Weights of a small transformer language model.
Size: 11 layers, width 256, MLP 704 GeGLU.
MLP neurons of a small language model. Each row is named by its layer, matrix (down: output weights) and neuron, and shows model dimensions 0-127. Each number is 500 + 50 x the weight over its row's rms, rounded and kept within 0 to 999. Numbers have three digits each. A neuron's up and down rows have the sign that makes its largest values positive.
A block is one neuron, or neurons of one layer that tend to fire together. After each block is what it responds to, as a language model described it from the Wikipedia text at the highest values.

L2.down12:541523573431523551493515534515490453601517511481410560440554523511545509525529438548564450568495477510536534481486482591480497409507451449460516489557504477520428484560595469506492453479513516573494540498584497491463494478523312561494461459552535483424543529485447413488510547596501522402394505533587434433572432561458475514435454473485484540530532507497444376439472475477432466521474
L2.down189:468442499470584576485541453512530432477494500599481556575587508495507535595576389459470508530496474482447460506417480547506496525506544503450492501531567319470452407509510367552550525558531466421505478511383453461557517503585510509497564529516565516582515398536511493592529430501451456602457519525523568460449491515602514483491436465486449516456530588451565474634496451484525473484497
L2.down223:480486535530483544503484539491551605510496478584559480517581565505413596564532428512518498507418503529527511533513491502526524487573521558502539573539494513530431463470465459515505490517556539424500550516376499488493435508527547499449511501395454520478539477466491549492495570519447480475432523502587473550569363417442438505488528397462484615496552504457509530496548575413419509459479
L2.down235:439538505474510533532546443426521522438467517443539478441463472512509682424424501448505442500571534575503496434443521466505431576469463471559387476483483465491413441485526502587496511543469343494537465504520444503537439461510446600533548565546582471475513513530461439514454511624453435542482522566519567513511468547507459611472528486497460531480493564457414518514488488548471478511656
L2.down342:439517535548500551524441438515695488426479483515500577456478513491499520478455512612521514514577499531538486490425517386550497555455543420488552566411522478519396419467488543486513500438586441500402500518472517489497454472485468519473499467425532534536565477536409429493474511482541493536481488515443485491453533560524508550507462467564546526527519502575499545549541526531551551566475
L2.down377:470431509530458469536484476435540475594563596551602507605460452471507423534517497433436468474615494516502567547491435481463477473509474499568456502400430507472520432448413523445483450473438450484467585462455458546412487530509485573481587507489520565532514488521483546513535537493547479621440468570507474565535478516388481444492438482481477553430509459583557632461490578449561539505563
L2.down383:500519481442568508569448498545532527543528469533532556524459462493486497505441489435389499500440515531519442463510471575527528522532536462550575413535526381475507516469513485501476445498448557462516468562413563562482480404475440482482473455457479409536447425498553491404431450461524548433423607535449530460550471488545561481506518447495472485533440499465502440480442533362426560505609
L2.down577:575473470526558475490522496488498469479553428495474427507496532487439488499541486526474486550529442581469487515529560433428484539506506349470550449536482454475451531608543488488556480478401463469527534484454465535534515526417391468640460480557528556641501540507538448493502472441478515548540489528487457515449519487476547567466627435502498547509471481461544611496566504427421486503500
Description: Mixed short connecting tokens, chiefly the apostrophe after French d or O' in names, and prepositions like by, as, at, to after According.

L4.down6:545445547512482480499512500541456440518464485480582399418418597574490525437521553511490472443472527497486478583435547540329477513599462505526568505558474474466619435457548477609506486530520496511523576485577470493543531444452459491567533527446440534452424561635419486472566506441509526434530482487463531488571548507437561545486434521530479450557467536566497547471428568442558453424472
L4.down8:465518553577454536581499511466517505518573481518449543505499450414430451520485627468496526591455556410458552479463457465495495512502508513399457553510463504502520629538443529490541502466515469389537414489473455448517523529465541467422454546528421493500498458587504412478543526537507441515476507514372522448595482509551547557508435561489421510425479560516501595531457476538532617571568
L4.down76:468423486596491510513564528520488529487467534408594612481442478409541528550510526521465541535501516523510589444537452484495462547405501419523476491479558523471584534459497474499550556525529401478592466406451487499426500468459515535431516592487463422465469498565624470496587489522532535524482519585519521537486544512632449527535449557551471545442553458514525477532490473529509590513462
L4.down159:452449509573478518503486499482554448381428538540560455440536406443483455512423523432467474501560425501534519410536553433533454565576477501494450538537383545484533493536513423467499531486549496429407499493555502563553530507430512477458450558532475499591533521511553473516626582481560491516434491446439483465497432396546437544539576526460562514524515545545498462551569482456588415511623
L4.down353:440488468456582472552532453533476415553523517515344551432515472420507509613513603478444467515534414411483487514510492469496475546478502493550537496567558509538565602517552418517561537482541493490588403478510517556494563535589495538423511570432478486551409515535466495534545564548484472618486418535526514486508598466478568568443583542576481648412394581501443511406479478462532476564415
L4.down397:509436449509582436483511420462536422498515456505477516447563478393492605607513533525530473498516449468468467520591556486495454513488473492519499537491509529557591525557550537508516499559447494485544422458475497560547452497581466544411502495418539551539512548507426446482527534594524613487461493449445395478577524492449437513581523577462459489439514533528479582501541484482586481506511
L4.down580:438447535600579488523563522602523501586558531452446489522524487500449540520575454508419424473526581452531445522524496606477524631575511458497583521478556481481440435557503477511484500442480492435423504436433554462476534478489596490410459484374465506561500473425527536494547412501511552483535500448448446489481579482453517525504372545503460512524441508457458419462517417491578474500477
L4.down671:499500454517441499506516457408433478452575411527497518450544498452482510476513556526504445516543494519507418482569476424512544503575436523493549558563444490461481487559585508577401513453544462427523492592516451588454464547503460443502481557513456534548552530481490418518528417637615447428454493506537449583480419464570515473523518509404491446566487535453530476453510503494616446550604
Description: Mostly tokens inside wiki tables, strongest on the space after W or L before a game score (L 14–49); also cell separators and mid-word fragments like at, oc.

L8.down247:620520579506501505541499558505573619478479513456472631533501506582519548437572515466515613557492480466477553548530544410609494566490529530452586519595562542566504492453530531524445536503475564484548558462530501466380571497504503415415412471533535494440535472561427561542468504528494431497548471431518506544419455469541519586545505472556477546502536437511487573464514458596503410591512
Description: Short opening pieces of longer or multi-part names and words, especially French articles in titles (La fille, Not-re Dame), plus An-thony, an-thems, re-enlistees.

L2.down24:516456497515450457435490427500465508467501472482503453667453509579531463477545467523468513509530576495442534577453501543457525488375504505554435481471498482425452534438389467499595431518570480480491527544445482447515449603589530514511464530458536491418421537544486490531507520525503491490532527577526514527483538555571402483514433526507551488458409558470508509525531479547483444534533
L2.down103:497552535531517481519398397451439440463447504516491459522449500435389418425484502512443508527519518536494506402601472536532383566509506509424503413501513526515492386460445497497533535508499497438453431533469560465502491448479374453567406523492450502497434458449474476440481517531516428526576547528512465522487446564482536567519487541532552545550472431540474529580547553545504526505463
L2.down112:546468592529517555576501455506608510463462566521506527511576560476532526436548451458436434475495436477520554484474487488473526459442438472531408458473594405420445477455468588519501419576461521494462468549423488569512549519470471481431600492485567441432522549440565502506555514563583476438495482515398458554474524450584449545591581534518462592461515529500503426503442495581461512485499
L2.down294:505540491398493504511500521428461473502534482389511513527481459565510519424563567508502478469480475422489488505602476450506474603524502454515492433412507548439487462525485501513460478515524495386530511468581422416509533454608520546520490447583500577558479460424448454553508486596435355517487604556493524498495585507551503551513530468529532575539537571502446490526577492453483454536482
L2.down369:499503587453498444494498427473451487380461493450541467544421412478531534418391450498416395479521505590425470486526448413541508563480436515589406502437499593463486590457424462532479545481548474454498479453475382509486556398450531513529511473480485543411460476462427475530555560523585490481515441367475492499502474526552514611484617555548440539502506394453410509483540459454480476550491
L2.down446:494476555603478517484526438520424511502511516486576493619543474524527515631436464513448444412611449547451547466450486497476457581542497609509534514494487460519544527498448533440567386614510576579538512601483490358453503527525549520478578525507466530500533443628510619455584501492543468448589499499492530460481577494548536486498509465490416542475468497496545505478409557502410500497567
L2.down631:544448501396551441511432539426453444506554436503524470511539493492444318508543551531533528513520448520465549534475476501461596426597482453479466628450569529496460446515416445510530404506466533589500417493360545518533513515615471458572478485459520521575536509488521513458520510564551528506518473551571626537499471430512474539515440515489468394413512414440454524519451549497483480522483
L2.down643:513517488519538501537491492478534533454441459533491557502571546556497517521527545531461482557506494498422481484484517490475546517528585613559569448512492476390549400558462548489514474435578581464516462508511506572508510492483475416577453469416549483511458417450564456422565544532540459413513419445540457483569502550544532587511521442434411551489478491462509506523546434565451559600497
Description: Mid-word subword pieces following a short prefix, like ert in fertility, entertaining, desert, act in impact; also closing brackets and East, London, history.

L4.down82:527520536461479548458467417452470369515563519517521520503431505554552400475416503494456523525535447543516505581503546456519485488498493526519495562551498421451439491510596470443481528537461514520491397409553510551551570408453466464487521405528490558481618447505446505447523558553573545541534474407491547440544503431532460473575531559492518449476501491541498464444453517478529480458503
L4.down215:508446433506482491478624520548585522438502582554529574615442455465461478497450510529439470517594519456430476448466556441541495555475458467580390523463455500522544524602494429465557445528528471526517498520640483469410437501456486529433394580611526539508479556519562512567491461531518456454431490437505473444436526477517565526456532530505525453529497449488437592465542447583453445463518
L4.down289:456557510572522474515485521450454515529485492537435477537407479507510555460563515478613500493537399557454586519535424516448487485514475486578581511429484544564479557457507494526437502520499494453478442543459517444534480538415570544486539501395468485492565432548503489512498472458512519523465499514590549541506464544446569519486505463519477533545526439621563402445470428602490542483577
L4.down319:515476537533486421447438563504464529461566449459526488455651576402455555515481552456552361492506513548465431520435460489488408465470505484448550610460529546397480551457447471543502594519515497453478500551439591474536501506487436448451463477537531580425491543433503576524550551489464483550523487504557445484523456567495574502520514490542526585487517507479544407441483422504525519437421
L4.down345:543560542577461399544532468497516511465463573486507478484573553525537551404485502559505404473450511538423411557548518567584485462527519488533544525473494453471526531488562479526475487437564542544550487502396501579481474446551513463534485523528549515575469506510541447461414628469554459454509570456492485609514482616551451573442573372469507445486467525407469506481496566485513510596418
L4.down548:556586543498465542508464504444540494526443591502544439545681591462467526498516523497553475473540603492421552411506454477394536508558436606439496567522497467485598436508433638457517433528501552452516470526560540430536400528512513548491468523448480551365481603506521445454468465501553424511453515559466513462527501562445537498558461432452447496503514560478471417572490445530490549515616
L4.down655:473525502437460485455575553522567492492518510502526530451484564466572526493473442445528500510554486528483469550426596524546485425588504508527512559543466488424476479462543562584615533492585428426548613564621493570497458456513513586488493472512537550484507411496478497417498524503545562521375481491539587533493522533522542598504546488531611459458401445504449470483511445532436513575491
L4.down684:491479405505492478574419470449564561497563491599516517574530430473503477494456449533463497537481543572520512506453442445534480529494419532477481422501521419567559501539511560476504446505545568467435520484536594432423398463523504533538496553354519574446563470522524563480538540511435547386544455500492535425545532581455522593486451503563572564524451518501541505586487568503614464496596
Description: French elided apostrophes in titles (L'Anniversaire, l'amandier), mid-word pieces like "on" in constantly/colonel/context, and "the" after "in"/"of".

L8.down290:502505538493492496419422460521467560577524435446540493501403571351467468554434527546449440511441540556501484453582473491379527500560565536485586499439529555524476501532366465531584480518486595437526564538657489490475419436520437409451526514492471497494425463479516504407452487546537529475592518491458539480546460448539510449388516614556552491536527406498470581493540544566511477508564
Description: Tokens inside numeric and ranking contexts: ordinal suffixes and words (62nd, second week, fourth), number separators or units, and table pipes in stats tables.